python train.py --d_model=320 --norm_eps=1e-06 --bias="none" --parallel_block=false --init_std_down=0.0 --beta1=0.93 --warmup_steps=200
MLP neurons of a small language model. Each row is named by its layer, matrix (gate and up: input weights) and neuron, and shows model dimensions 48-303. Each number is 128 + 32 x the weight over its row's rms, rounded and kept within 0 to 255. Numbers have three digits each. A neuron's up and down rows have the sign that makes its largest values positive.
Before each neuron's rows, "fires after" lists the tokens most often just before its 100 highest values on Wikipedia text that the model never trained on.

fires after: ",", ".", " ."
L7.gate149:153125090079120092114106075120124081124137103098112131158071150162123052165124086119081130115087134111202118112102126145128218154075138091155047093107178110125109133112110115127079126120082154168110125050121106114112127129141162105138100141085086159152106112086113166170138134080109181099114181077101111147144120128103108125184198197099092066142077122123139203090103108155159100180148064120138126164140096121112161144079127100106109104142146174114168094156083112135108204146115117133054094146130162158099158124140125078116087173109115182095094084146162161102118125133154141112133138129144099131136157144191184078126170153220110125135151182137080153132135169146096102162132162102139138175161167178193149112079140168125128123111053089138107087108109114179143106122100106
L7.up149:119121092141185113106117061157150178127107095115117089115075140103137126105132116134107131107173098079145123138157165036123209083173128175155123104202139147106108121135149093151167186094168114144072106121112140104097133206107123144097132154144206122106122169112092121139039107143131089118113127120150094109073124099081131132149163155108140124151121131141100150115120081113117160144081144114121097156123120124146105155119100054097074136083080165138158130202145102123067141086096151127084104173124071135121069165102157117157118067141167083143149180099118162132116109132153158088197120120111142103120143165123141136127161131131131138113088123111222092141109145100143126132173139147155189069154119115124149095118060134145160099089135148145151106086108093098156169143112154

fires after: " ", "-", " •", " |"
L5.gate212:086143081179083167106117109112187183158118144141199086109157109139135132122135154161117127088133128158102117132146101112126092070146184135131148127150136100115072095169114130159089185156170117109136095156125153141136151151167162169139138115156115110110123118098126076148139089104131139127094128126093091118136163103105155165100103128210164142105176123172136062079184106127135183088126155159170102216127098091096156149111111061120079143160124142132110166128173091228096121170081098148127073167176128161109145062183148112107115096091136134148115145186163101193150121091144114120167102147190139107104133091086193137124120140070146233099120136172205146106137133076156110102091116142136162121099101147078093166110165058136139098130074113125126173131162167053162149160162146
L5.up212:125134106120145141031081118097076120117149063038134120143178137181143125122174118124171085084124122113152156115161152089131133097119122118096132138128180125184062162158092199129107097166125111108105089112077139109194124168115161193097149089097124124125108119103114114136152132117133192126049167082097178152142118097117128108089095120175199157075158095109081085156112156158167155106193142114183090141119129100153125169096138151105132090094133130178118107100163166105076116095156180152119113096134119134072099134137116158132154135131134120126103169125115087155119120136146065175133063179154112108207067162170127124118108166112161138109099124163181146052162216133132141080150075107153117102065208139163134117145095155152148093080142138143156155088120094121127212169163173

fires after: ".", " date", "==\n", " In", " did", ".\""
L7.gate533:172119162127153066045100147130113150113126154129085097123136154138186133120179080174104121108102127123131152088136157137116161180114147140123129172126138118113150121096143135126108111127145134117155078102106112190116092172105091121116159144125137131149148074084112157126130174105131113125126076107154168116162104087204157139153167130138155164125155110221128084205130162103147182108127116155137118073072114160151104155135134085139115137102127118099125125198143074132126145157166151125087165144134169108123091159141112078101101131089093132074117069093155095124169157045097119156185108145192115122086170104160075132112192162095219135233122128184097130107153133109140085092079097107190100125120152122178117139128134172121188160100175080137128189102161191197131136078151099
L7.up533:110129114181127147203147159092098135063122087180154107053201125146103107167146159174185185174136107129091150184138066146110122092176202092143145076159183025106105102133122146165116067059141157160102135200117150119180105110164179160145071129087163099080115100126096142121157138140153097158091135189167105180136103157151126112130090147130150114118182102106146158053137145175100147108145122111124124142131098128104126136161147099134184157139165085157097073103093107152128159130127115108092090150133150122134165179104134158137131154079159094119154148115073122125140109143125174090130140146096151111146123177120151112138127093163107151075083070150142128131160178170115144091153151140206098094099136149101146097101109101135124174097118128130149148100126145124121128137098071

fires after: "0", "th", " was"
L2.gate424:114132150136148109185175126098179148129132135091068091158169138188141114163113122087142168206142143147121141043123093085193137074128116156074135131200111153091138113150129139125182133095155125119087136180109106127051155120113069125161135107128067090198145154077135119131066143115131122120108136143139141139120065085138101118093149214079118146152154120108139147151154171125179115152158154179084126142128121112186125133047160066164118100174093168119175107153133098165078152108158102117158137135110162110136132143218133100134126135168167139098208099127150095133136119189141131120087150122084121112146132063085132141117112179119143106106174135136113112109111097162114144112160135189149140139185124122115164149117112075090146118037138156123102131147121178166144168164088161
L2.up424:083065124117109142150183104179167192169091156171120087165167185130158132192171127179148161115149096150112074130151150145118147122114165109162123136169103142124113070125136175110114099164148088160175097181181091087135089099107157123181101095171119156139089108120186078057080098129101118158072109097147156083087071098098131141149115134100099173150083177148135132117158099123135176100151126113144116174145150174107126079083124148099160167151108154135132099075155160119158115137145131131147144128144135160150147154135152070160060116100102167155102042098143095106097155124124127078119059097118125178165116142124147150148158159089150141149170108160192082092072154162145174126172122106080117152135165122120191124178170172141084089131083097135136158098126097139118090124084216

fires after: " "
L2.gate179:128096105080096150151168164073107136103165076171100131134163139169162106156095109121108166083133112115116121133168134112128158059044107124153099076128144115150154114144112102131093104167084135170168134150099103128113093113129122093088115139109086188123166162154073099169140140162108106137102130097154120153126106068081091112136129154154107182116072074139176119108117188096137140091157180087108151189115104166114101068199176143114152127121145142183095174153145168140149109121079137122141132147120093090129092155140056134142186100173151138202084086097160108144087113160180114111124098213165077151090167119107089102094088187135178131143084108114143100113153149108071136125103134165157148156114128156145150143090209117188166106112125123086185198087075097158128114121098127
L2.up179:121141132122130159083119163137134117089120135124164114088101133135077146067173152148104136149119116116137125167064140115145161120095120134129141108109148078115173121097164078122149145078109129034157142132189092134151240211112082108138121111113112177097204134171151164135160148082103081178132140074134109101176116140126146126098128107151169106129133099094154146168121118078145099164156111134086103100105133100139145146066150095165113171098184126122114094114121200081143178183122108114128158119132160120139196196102160095150146143130077149130098191152127122139139174110144160133096107146118133076182161146149117157135148130064124099168127142062127149141166097128110099120154067099153163085155085169069155095173125171137087097111123112135151075131192084151126076111107068

fires after: " "
L2.gate430:152115123128127175126095097122185134123102164055152157109110172111156099130137180100126116130156094113084110056164142119172115087151099101115094104114159162133144090119122157117178107105070074134123188102114109159092120151110070116150162121163167048087092136104109149121163108164089134119133129138073116110151151079085102068179123191177148158084121122141125121086123120079163132097203086075138160133128174037138122151153150141101083139122114139114157092163086128100189129154128142105108136138091152077151115117120117121165115167073105106154120159090142072120152154175135130215155168051164135122134113111137140177124103079184153121067145128096180135147119167128101122187125130169088092108088126122157130119080084181126186064110164184086118172170114092150145127168110159
L2.up430:113132146140107153135136187115175125135119092164198141161178074075186156132108118166105139089131126126143122133153136136238147127142140166151091186134147113153112068112129136125114101161089176111156099140160194101118160183137095181068095149135122135148165110122073099137153101100114150107112121158097123129107130145126133075125103119083071110143132071145092104188155161115143124175072145100148097042192116171123130151121194146125161128092171136130099085103076210143125144210165110140121139168111102134100154147121162117093127181157106091182161140087090114100092122103102090145107110118132155101127202149064157165079091111064106115159113135122087161118133152129095078126136118130147141209081100147147179119186111169166066107120091085133171064141110159149081146167090104

fires after: " ", " |", ","
L2.gate660:139202104144130111107094144140094117108081161128079123068079164151115181154130178119107156093127093101126120162098089130126117163092103105165149108105138174093137074123154139118124094182092060154171152100129059128081094163069126147153133096145142174104153166156105090088128115095187097175080155148112095103127117155098100163131116138124122196150093122100165127148107064131069150117118094132201169182158101108081149135150077120144165074113157137187098118117188095149116118123067093148151109135059176135143136151087053130170124172153113142109135112114123086106167096124152102136085151117130157139141122080127105146122141135153087089094153113142123120071161069153148116131106104132104086156212152182180152099115150097096179117097112132158148122132133097158149104162150134
L2.up660:105146144152184145145124147135106191070136077133154113111097131098155138114115121144111215109104192069132143131131060149162114120124100142107117127154123166089107163067156115134135134131088106127121166153168097086094195172111092105087154134110101162149112116142145104072119095163095178118124151151118146169152141123153082078138075117209132114201115143149093135129195144166079091103141129098157138088105156172156123172075082090137089136164123100125127123174128197122129143151082156090115114163186166168159144071098116132157176156130176140101069121136092162143138141111097209176099124136092152124139122135123128101082144135147124133102104178197153120149156152101115102132114110142120156106153156114112176132094150104097159068193096124143087141197153169129163094145154136

fires after: " New", " San", "gl", ","
L2.gate419:160155062118131112156048129090113100072154165107100083080063158057172078136176168126147080124113130202090125118162154112158101154148148131101102160101122144026117108097150099163085127198101125155073121115122116178165164076183172158114100139107114121041143087145159156178150139075180133167127167118121172152128152118153134120140043168154075121112119108175171151134142165096091083111077065115108101085134099146139225142129119179148153135118130170114091085154151083109170121151099123104105136145150151168103158120077074140122155193167133154129150112194173127107080100162109136205114151172134132143061110133079141148166158145100131124157117116142124097146150104104153162131151167086107148115112133141130101146133158157170095069161130122123141176127129127085129171097085119
L2.up419:111122101141186149040109164145134151175133068142107152190195115100111120099148075114109142104129141132124101099067141098144087148103153124112145092117173125045156167111075109092090073152080107077216130150116140117148146105139122076161091077126121164179110103096154114145157147173163155113163156105147097106166132151111134164122105118055066153147152152124140173146107122169057108121096146102185100148109158113153158148161134177111134152156167164156119156125079133075141095145102179146076206152212165124102140087134137147086123083154142130146140191197186124148114086108107156122139088142120116084086121127131122096090116101140114195125122166112131123077129072126148117129131117078144113177160159153141114114095128136186167103103059064110136132122077137147096140066145151

fires after: "200", "201", "202", "196", "199", "198"
L5.gate258:111143114082074081134102201128151088151130130157097112104112074219110077161136136120086104155174089204190098079059182157165091116131096125198063179113125103148145156059146181109111150157123138164151111080111105154092186181150148081090141118125157150112140082111115125103160155102136089101159101159103108129145138149128132163135123127118096127127122120154129118101155105118127161116115075116126133126064116125154126191128124133132122105138128120134098089102154170153144094117161166089109131194120103097150152089150080089109105139128111111116094157101184151042120111123131105162165060112104180092148085140081083177078179114074120068129131189116077124150103180163121119066117121112078128098159130081132134106104118135105145111087099164123112122165156101169122183172110111
L5.up258:142135155133144178148138161162092149117145126163136062097102147157136108149169120137096145125162120152112156117179114113095117136164123151194140092128099110115168165084192156114094093212087155129154069107158160168170143158148163087111131129112131162172081125160152116085149148151135145072111107110080126107151098125099141109116177136117130096168132147126117188131087081104116145117040096138110107133153156103100131161120114094181097166122111133104050150096141173106133100148055146107156169151103134134122146154092130056128105187113124163064115087110127131120126126078128084109166038145160165089172074076137064176153197230131118120107150186100119165118126159173138155081119138067122119120109136082100157122147181145082131113131115141145127081174176169094184094164123150

fires after: ".", " ."
L9.gate497:161161129134161144101068127138140056107103087124050100098121192098136104141143081130108128141145126139153095145061101122147195134147143114141116163117088170195098104178081118138105068162135139173119157102175172111169046100138152160133131151148170150153114126168082135134119141131163113130135142169185141156128139152181140085091127080126032086149174191146061174129116077153102214117113110116089127178165117105125140109144142106138093150138199158162089178145123110118165143080164143157123170092091065115137111133121146105102081124119141108187164141120154060170100099098093123210114111115129079165095136125112114084126154121116123111162115105136148135151111113119140097178143157125126118165120158109094129128081114135112198105119034129130139171138148153152115126152166201
L9.up497:138169116150147127185160136113183154130144122091152158123129157106117096169196094119099106119188145098139124130143125163099157076084112147154100158190159185155134076114139126115110095146149164147113119159088101107146185175094120188139096149178121123066148230147137133107151153063164098115135063154189093104122128120135152164145152121111186129077152087139098145094094103116180095173132162112144072074151113123104114126161172172187149111176137138141135165058133105142080111095142174036158095114096112139145117073167160128125186122122113127086130143097101103163109071083078120154146124114156124143183132124198166109108090128135142123112108143104112105158167162132173110140133119098124128122094170165134086053195080077068114131120133158193157124110130073167111143102133150

fires after: " January", " May", " February", " June"
L7.gate76:155076122235142133160126098140170085137116153153192183115115158085140097142177109124149151200121140116138142127116120107177141122101167122090200153130061115154105139150164140186117081110145083149121128098097114180135141133128122105139147155127172097162097139168103137120116135082151123122101166125122140099140124169088127058102141174124107119119158140127111115097154079177141110105052102105168070086116147147108088126150128058125100147126112070146109115152049157089115084107131140117162143159136103099157102095152123074177136135140117143121140057154140121057157122122220074081100103094139176125121083152094121106164094113081082062103108147122064139128115138084156138197098157193103125060192167093052114066121156174134091128166128116130110126145147139093174105136071135
L7.up76:131166153125145165173121113082133119136113112166121167159136133114174110111148066159126137143081115190133103111171116126137125127099114164152082153105104110192157137067141093080134156123114109107109196118097158147118144090171117155154163139126166101109106099118118181084134109159157086085165034110063121130121070091168170081078179139160170142098084101169147115170146126099111148111156140091095093172082162131099196149113095103139096135168116150144114206117100103128142191145165096147075115136151139142118135183126139078153133137092116140157161101117154137143143122144158141129127128092169141076152157132211121103186145116097151141136121174132133105124111114118174030099108155111142117125166101104129087135091076080133163133065180064109172170084140128168142096137118161

fires after: "."
L3.gate301:056113146124089151094161129137136135130111102096136108188163151103175115152127140165136111164143126088134160083080157165149131151170081077089102161151118109098210140140113156098069093145187134167101142146137043117136106172126188156076157161146122109136157189129098084101150169156122164078184107121134106071092101150127135125093169131109120097073193171133126110138089070125123125111154168172116139160169058089124148113102130129154138165157142145094142176164119126171139145155145157128104161139140101131101131139089082118086092130158188141167124103140106123154193075159143160105146133172156087135109150122113131130175120119157164120090147105216148157172164130093182185111095118150106106177149117112156097150157165121108127187147059102142180125129101080106148119106117123
L3.up301:109118168117158086140127095098084101134112172143123136129140144107172103139125140134114115088062124125126101164144117116126162104090156162159123136089241067060160132130093139131103124139133101160121147128094174141136075055099101173099078162192124182180129103121117111158113138090120146088147131185126140148158117175104120177122154160115090113057159114155141067101118140167142070135090137179088108118120089121154089156085133140107139078134133149130105069165128153104111146136165179134140080132084147147118158080196140126153141085189078126114108149103142112204125128097160102128128098113125104050063130059148133122171109095110158137157127046097098135183110109067161157147129108126190110111174088127170098171155170123134115111122166067142143176093109060167132095144086137

fires after: ",", " New", " W"
L7.gate190:125103082130083188113131099182135102108095135121175063114168169194120113132136166162140160122131165111113104106166124147089133128125123135109113134121142107138141197150126081132099153136102091149102149089143098114110127142093132102134083134149111069114150128135106202010145100139110066130135171179119168138111108151183133129123053123087143099154240147130178121138073196104118140100165151129120087119104138144181125096139149190133177138100120158107151109113132078139122142125071117166125077151151168151116101121128158196128138145148137160110163164164138063128144170135146140082150120048059149127119086150074171132115114151117100105121083128070121091174160125077144131188139118112152135115134181105122131153135104125143167186089202210077104121144208085086132117113162086
L7.up190:097123084053123156117121130129120099121110113163129202143102127170128112068133117140056169100158174107165150124151122195093141099127094093142109079123098128107118186161152154135162165098121082122134140165115104163131085121077125150143099161150232128116095127097097147121143149086175161127163176135110158136105127112169191129125077135198153121159148136106166119154098171138188155112117118195182129125074136132145156093093094130142105152138127142128166105127084121111142149191088178193132115123156181126133127165167123177143095213164116165098082126106069161122165175150153064148136085139080106111120080148118139122170086125128107174103088075128142127100126138136127123187111122147136193112104143042071093125145131132126134146140188111158172141152105132130046154110142157

fires after: "0", " |\n", " Total"
L5.gate613:092099105111143079143097132128123138116093125105189121157134143167146136083108107110140146130142200153165121082136127181135198129155136177157156189152135127178098099141104129152103206125159138148072119086134152154114096182121085103111124105149139156088107124075136089140140099168108119207143108124150071208134174144141108145090160113151239083166177149088160104125112169149183110139091191132085132179170086127168118115137128140134081088129157148113096066115139122099065131108185155107108166142081114099094213069082125167098110161117092145121160140207102126096146150170093135127082072112132117144178133079123171157165136161160112098162113152166077080125109106127165111135123151114178137098117107155108123118157078138135152172146101113079175154166145089191181182134141159
L5.up613:117155118126218135108088099152125122169196143167140122118109108136146168075103105149081131149143102098144159100168104168178180091121162141154157123180103109118078084118157129157086091125108146136122159110144100104138106163141060140129155133106181112143150112090157059116082173181122156108108105177200114133093190141114115095094128114194145138174156134102120148105071123148121119146188114127131153136112187153199155049134118156116154143126121168120123075095123109154157151134139190085127118119151169150091123096123179146145086194117152134128130137090065105138087095180083181111137073146090135186135188125130095111126187153120184110118098079173077120145115097153110159138118118094110138165121121137132178128146048165140070131139066116106144119142133132098078092178078187

fires after: " ", "–"
L3.gate789:128186104184125126081075119101114151123105195171103112184139057131070167153149148137152110099089106093118127149159123139125113128147117112185086138166150135093131151112124165169066060132056122122185050173140086148153142101147120077164156139077128059143163127139130092115104147150157165142193136069114172112085123142116129167118167102147107152126173171147146114106118093157099116090172110132148098104069067128104168063123202112116130165067088100133168122176124122150103148154145121137153162148134128169110133133078121118111098125062151065104171154178139135124108131120157098084104148139165093091158170136099109149122161071114170062135177108112224133121091118102166155135108151134122134197159068108139107092115091168121115129090170097090128115123096128135121137138153114
L3.up789:145166091131112132071101153047145182092150158111138135128119046153112184147094139137103121127070151126096109173149117097139174125111134162127135130168130157176103105103132130154105098103086106133148047164113128166165119086159101093179122149117151131163154084202116102176111110182186151107128153130137138119120157156106124152113142119157111101089169156130094122115107119137102109135085109141128100140072129106119152117140191133129145165063068100139178096157158161130098138117161155118132180143098153173108126131109057113159146164091113142114095174192104116135089079168137150131084150094160140148141123149110096146094105160124197071130165140141184072145092105148132165116156107147133111133136135095117124083191102211125104185090189129131136179137151147146119081128113135

fires after: ".", " and", ",", " where"
L7.gate179:133136100165206128137065104058137141099122108144101155122133109169132163097108125106118096137080150077083147108150150140126230169184130097105145091127148146122131136096116096117086067157052089129104173148097083103082060183123123165166166137108246101160193193187147117141153135120165156104153093122121077151158073107131152108139121116121095142103102137117075152172060175142143087187147116091143114140112101129127113077157146109132122147179126144106089126164137112152140146158133197088113162073090098120169119106107107107123137140154129131136101110159136090173158181158173166135113134105110096181063129097103111128177113071122140128190093157130096138141103141189145087087179150112085166181107141094146154145114155098203125135108151076162134130073207166077171086099131130
L7.up179:098116114131128105100129131096148175154227082156094118082084158163129154172108130102124087142153153069115132156090129130109179116091171130154077121145139128146148131110142161108111123108105158117121154148152146144102069166148054132151182053100123106151103090075116143142103148138146209123202079137178202141138099135068172151102132111127164184104159107146139188141130140143222113137101126166107127103082108118169150103082141166122093140127134133109071163211166153080151137181138127143110197096093145188175109106106098118221150100130090122148170106144130166106114138149156203149127113074061158150135157136125149140137130121101115084175110131110107148124172140182130118095130143086136137158148154084123090109178074065090097118161177139119100089084112117132114126117113125

fires after: " ", "\n", "–", " |"
L9.gate388:113163127115110144111130113101129144094093118101112148121102113106149160135128167109112122148123169150112118131071145100093143109117106142128134139144073149173159100181087170158118213190123152113156168098076100115143204138172090151167141171133145171127151092146128106125109077166169128108141189121180078116126067172124129086141079109196089125131144110144165107160131132068091142134102089133186110116123147060157119134094157120175144143118167123231110153098146133132205111074157160150132100119147118140159084143140140146147137097201117193176090146144159193137140073152108100166097123117140108174087128143122081103115107168083110162077160118141166180121165150165149140063137135107096138090102098127122106171170154181177134161195114187101091137148158131123123136187115148
L9.up388:145130110109136150092063107127135077103087083109106137153129160129161129084071122142152126172158152099045106147071147087128105150132137060166149168137070145147144117149150171138130119179144094194157107149154102095104220156119089129170147134157150119125124113120136140154135092171200107146119126118153134119119055137142136131135100094137132097136131225146104166090096129173085163101175136119130113126151108083143165128111199115069132182138166118126139111158113131159163125171150142141123127122091076152228151123130123178138095137131163106150098141162152151150120182137074095138152115140112154144141165070170115202138103170130132084128098096061161130213127098096124136113093102105073139122067114214095147157166136138105145135149159144102134123152155124164140126085078131

fires after: " |", " of", " /", "\n"
L2.gate461:107080136100112118156151154109109127145110107111095109163120203172152152198190156088094201119130165099100163118189121102118156132158101138111109134086126126044167171163139143118060125196126108129139108145067154132097139054071107154119131121182208207103120115127115144120133132153162140143150109141123156064090133138141110130190108140114129137120134153092142089137138144128102152091097128119124131211065168102128132070199162111099166160178164119122144137138096156112149166154073078081174149133191146141141134077121140123123127119134099135120172153077107167134116121122138130126145154115059135113116130088109117128100159109074098133098091170124111133098106165169101164096107138155091119095122069145115140126134113145050090132173051174122113142123080159101161194192169181
L2.up461:187131133101165060126078146133155110134119151126138126084150134090119114149084165148133109083077116149137097142078068116128149141077133179110119111119089111123083139125134127153158077126114098152100138152101151092074093104083113096119131094110168142167111106082105113104130078121134052179111160143140155115101144104050145173179137127174115104072168100109108056153097095133099144092160124171177145128151135124083183160122086131136160141150180163160106110146116150168121107144094125155104096134088159121120062194138166174125205145138084152163137171169150099152095126131166144122097134060146148150094173108129124086114173074151140135155098142162109150155146179189153069138127129079146114145065095160143174095103122118143099147099118117146167137155091113118110157078100092

fires after: ".", " voted"
L7.gate8:092104085114088128182131182100157124108094053217104181126204104152136139140087114055088091090110102091131140149107072103170107102121127144087115135120140073118072127106152138150146135129101105119094099174186150098169094149096132158087134134094198131111159106146129093085077111092090132118085111145124150126113128116151102139157141139149146110129157093146163088174124158099141120086100088139096162120113143170148155130149141116168140152175109117067107141117197139125130102094207206140117096089130119094153151101194128146209183141102129119205121104138144157128074125110125100086151057038093078180151106153110174189160174178164128141125122099125077131146201131078191116089127160124138123094118106117155094085068138179160090166135183069129147181110130104166183142092124105
L7.up8:100110171092051148149142150097168152102143145176147179099117167090125191173165133115107103131166119012130119117097094143162117069117124146146136133119160097129083109099183143103131105113125078125131107115066097101145100140111127166097152104195128151136136076130182104132087105117112125091107138132165105053085101147117115172108105182139090077192132115114159089155123122112136110074121151155160174118150101139150097113144100158187122157155152102149172180093163168133139148088176138127124138125254202146100153093178126077172121164137124133204137127157098162157126156129177125152151100097155121166102116119143124215134136169076112115212098117179126126087162111135108041061125185124136126116141122111136133128157105135121102160123142063154145116170086165138118098114141066

fires after: ".", ".\n\n"
L2.gate675:154175110126153182191083168157125136116131160105093114127130215126189120130132094129164200100145076106103148168152174158169145162111117137099129151077117110156111128097174110116138112115127092171120102137159111087121096147136113182083098126074103134130135040174095136155083129113153152110154151115166118128114149098118170115157123112129114138074111086114135085170112088144108054102107166142150162159139179154124168135116128151104193070120114117136143098127194097076114089172075123064129168141129113136147131178094151130100102167120132135157141119157158170165104175133163126156101182133128062099067126073061105119089102114136145154101086143125120124199159071112126091094101173140119108142103157178126103138148101080059114140059103112083151093113147119163125110102078104
L2.up675:087164081141156107155108137175069078142147143137147116082129145144141096102033128087149156136176197138145181140117149154155117069149111140126068141119149123190125162172141102165120045117124093067124135123149170139137114146090127126109096110078109099145131106122124166122220143159175131121207118125142110179186143144101180157116173141117184126078071150121147115158111098159115129190151107088167110203120116090101112161134154168135172090116088152120153062183152109150135113082103127152111093099138162108128160119159205120162070151173117118132104106090134114168084181160109139127084125093071092089107101087156129108137108138159130105101137155066138096156138131108129149133092170163127139106148148108115137132107106094164167159063157181103162126132120104154186156113071194

fires after: ".", ",", " and", " which", " that"
L2.gate761:136116106104065157137184105140118078092153122130078147125157132171121177103174121118071175176095128128159136141161160142103137091149138106097107081108130110146174194155169119102172102109150157118138151166119069124094098074174122121116124108121076165126100147088152134088135123099150114141167097145144047140150116098124074137141106121133200159128147145104094150126114165126059116068174168136184093150089174174125155067185168120120123133132146143151172137135141111120140166128116179155125166113060093090104124134115096127068128215189151190137144148140121096081111126146136164117163143132102132100184131157121148148125153129138135159127123093123122152091178152216079185093158084161182127086108152123117100119095144133206150096139145130154112051124127201072159147122131160
L2.up761:104074144128170098119136049133123127144130162083134146170134155214149183123118117148140145130087173111112149150086148129111099112065122142160112130185145145193142154130141142135070145113164178120091069115128136142118128073136073126134121107110107050186091115130091074069139161153122131158096118133123116128160148148121122125071154125141142066097131119110134141143197171078141143089095150134109098153163128144110063060193168114098087129144152116137132050129172133145139128117126105150093117144094104112086119081092098144077154105108187127161119102110127117127165119033120135151101155121101081047126126175141124154126131078120123151155117133113114215133124177135099172153128081124148130165106171075142162179122123063114104103169108115163113076163149133063094155165160125

fires after: "–", "-", "200", "202", "201"
L9.gate370:166117106148154104107183176096122077157098186083113141089137142153132104132153071179109161084148095121144172150101116068136139101081123084199134128141152117135147160064095026145097195120172133170104092133135130149164102192135095102154099134118100087187085149194134117155102143159186078142095129097085111150068147105156114115123124136140134133117182163158179154155102181079141180118150159104075106171115144111177097120154137141073109177140144140166026107084170141124161148084174149110157188145158167114153178134199105160098089107116114159139072102112146102123145057135094132155079126139111106169138051128141148124129075176178121113102124137086075137118106098133121097169169134122144101092177089180121168143133136117095130124148127126121130111109099113158125157159140135
L9.up370:141148104143123162124113145142135041041051071174139131052125092140126098154148185147142098133139145108107181107143152146134073099081104084108080120097138111151128129132084139099136127128150151111158139083092113091168138106122115119126109166131145133156090118155159143152115131124182131095069153145129151100134082127097160179106182129193110157111086111142112123124128125122139094093200080106179154120086104108132173191139093100107150076142168118145089095133101133154086195095059137136059124102131109078162127125122125119085153091135140148099081089119143111175149106189124111141105091100138169105156174003138129083173118130094156112126096183138111080167161165037171109129080181067092173155097130106170100085133141130122159110116163151179159189109077130151108134137150134

fires after: "0", "1", " Goals", "2", "3"
L5.gate826:123163108112186096090151034157193120118134141122130122091117108157110092121120112076092126146214078210124138109142092058104168126119129186092125164095190160081073103142135135128171169158116121109154125097078130107139119161134104123139118105147168073103131120104097100107111127104123115149151141132126117137152149188118126073158105157104132115070146083150098148109147084166111115168049115139159144142138112185113101127168125133121091146123102119064073101143079136165104180164116078140147062130129124211110153134146145127117145095150128143094138189143102169190100153151173115111047112138119113126162139116151102132138087090162153154082138107193228160184141125107117139143115087078083098103152121108090095132116131161167080117104147119141170075098103112156148092184120129
L5.up826:097132127134076157133123107161112111084099141156159146092122081202170089176122123085138053151092176084182115099155096061100168093163186149110148140116122128135098116164100141134151100128150134136154141135085129079126067212122135111111169171161141121138164175162105128125146111085091100153120094159100124150150137132108157112087118125075114127069116116156061121106112088192180156190085177101082120207115124122164159075094092170129042126167165133143164050123139152176159111131110078081101110160112142156170128093093207114109124123116127119154076176135149082127151135145108131113079119165174167107105177160139123097086142108092093148141157106140147135148111071128120120089137158138103172144163102163132118072104113100166113114119150091104100082069121119136164102060089127

fires after: " |\n", ":", "-"
L2.gate121:121095110108152116208126091145118123099169112140201148096117122127136107143138139138142105119151148141145091087112132101148124137125091161109103087115112126091132105136132164159158173084146141137154111088178126148115143177099154154125110139108133078166157119135119087126153117174121161160101165184141182186143150154129118119094133132061119126138169145093094112163128121153178150074192126107125206173154116177071117113113151101117184152183126096111065128114122110120115118086079159115130099167076160106131143111069036098178118180164103143127116105070137148086084157160022152158174161147105155131096193136140102121164181132130117181130149063082045165100166096093138123159133191108126113104083076204147127111078119105114154134153130118104135152117146124107106076174070137
L2.up121:160096142109108104122114134107119115142167123148193145178135159104115174106221149118123147163152133096174127078081078169097093133104137147150086101106072098106171103137094158148098129131138145085198127141101210169132102129131110172208161097102116076157136133133123162084145117136156176155138109148117152147161176110132084169078124146134118106153185139107101105106128213151122116038120168062165132176124123120136144172160135134106171174113124158179087134097140150163152150109148176134168160133096129136128120122085083086157184125088118116079123128107126114129054176127124151139170163153078157139091149183134109103091147203164164092178171126124057038139167078099175130109132137160133114132140133164147103047093124116108194104161132168077126102117119117077154094143123097

fires after: "0", " ", "1", "5"
L7.gate428:110048176127067124163112142125162120144109163110155119088171182116185107114137125113109137131153181139153141158153137136101163095198157132091102138102085144151140060123173169131141156189144138094113131137119072166255149132135102128061113200144104064146128163196144096150197092179129148091127117079137122115124133110110136080073130132102125125114189107159165148107184117066088127112102097120077095170099133119137106168135096058165143136147071159095115073109111144112193133138110114099098134119105104140089108136111108099058131126156142094112163107073124165132107133166158157160144120145188099081137132142135105097119099143130177124140135180115143135147122165123119077084197154122108134129103132151085057162099090117123103141163111185094128116171141130128040158085088122
L7.up428:115139168078057089145107130202116113148110111112094182086091158072113123174148077138114135116151140107159136137101132125173127147169103070164139165081105173114139090159158126152111160163152086172102072153139137145152131113134084143179132187171158067113124147172153099147186106076162196126125131056139110139150138123172125091157038149143145139114121083143191192115121122125103131133140080085057061182120142112127096128140149125116099135189109134093177123150195170200201094068122106118055133165120192067141124137162077140105109121131117139142144125134100202203109144122141148135108126097146105112107152011132165148113108125142118160089138082083135150188109143073200124111153132132172144192143172134112185119069111127151094094151127140117132108102145149153098159127136129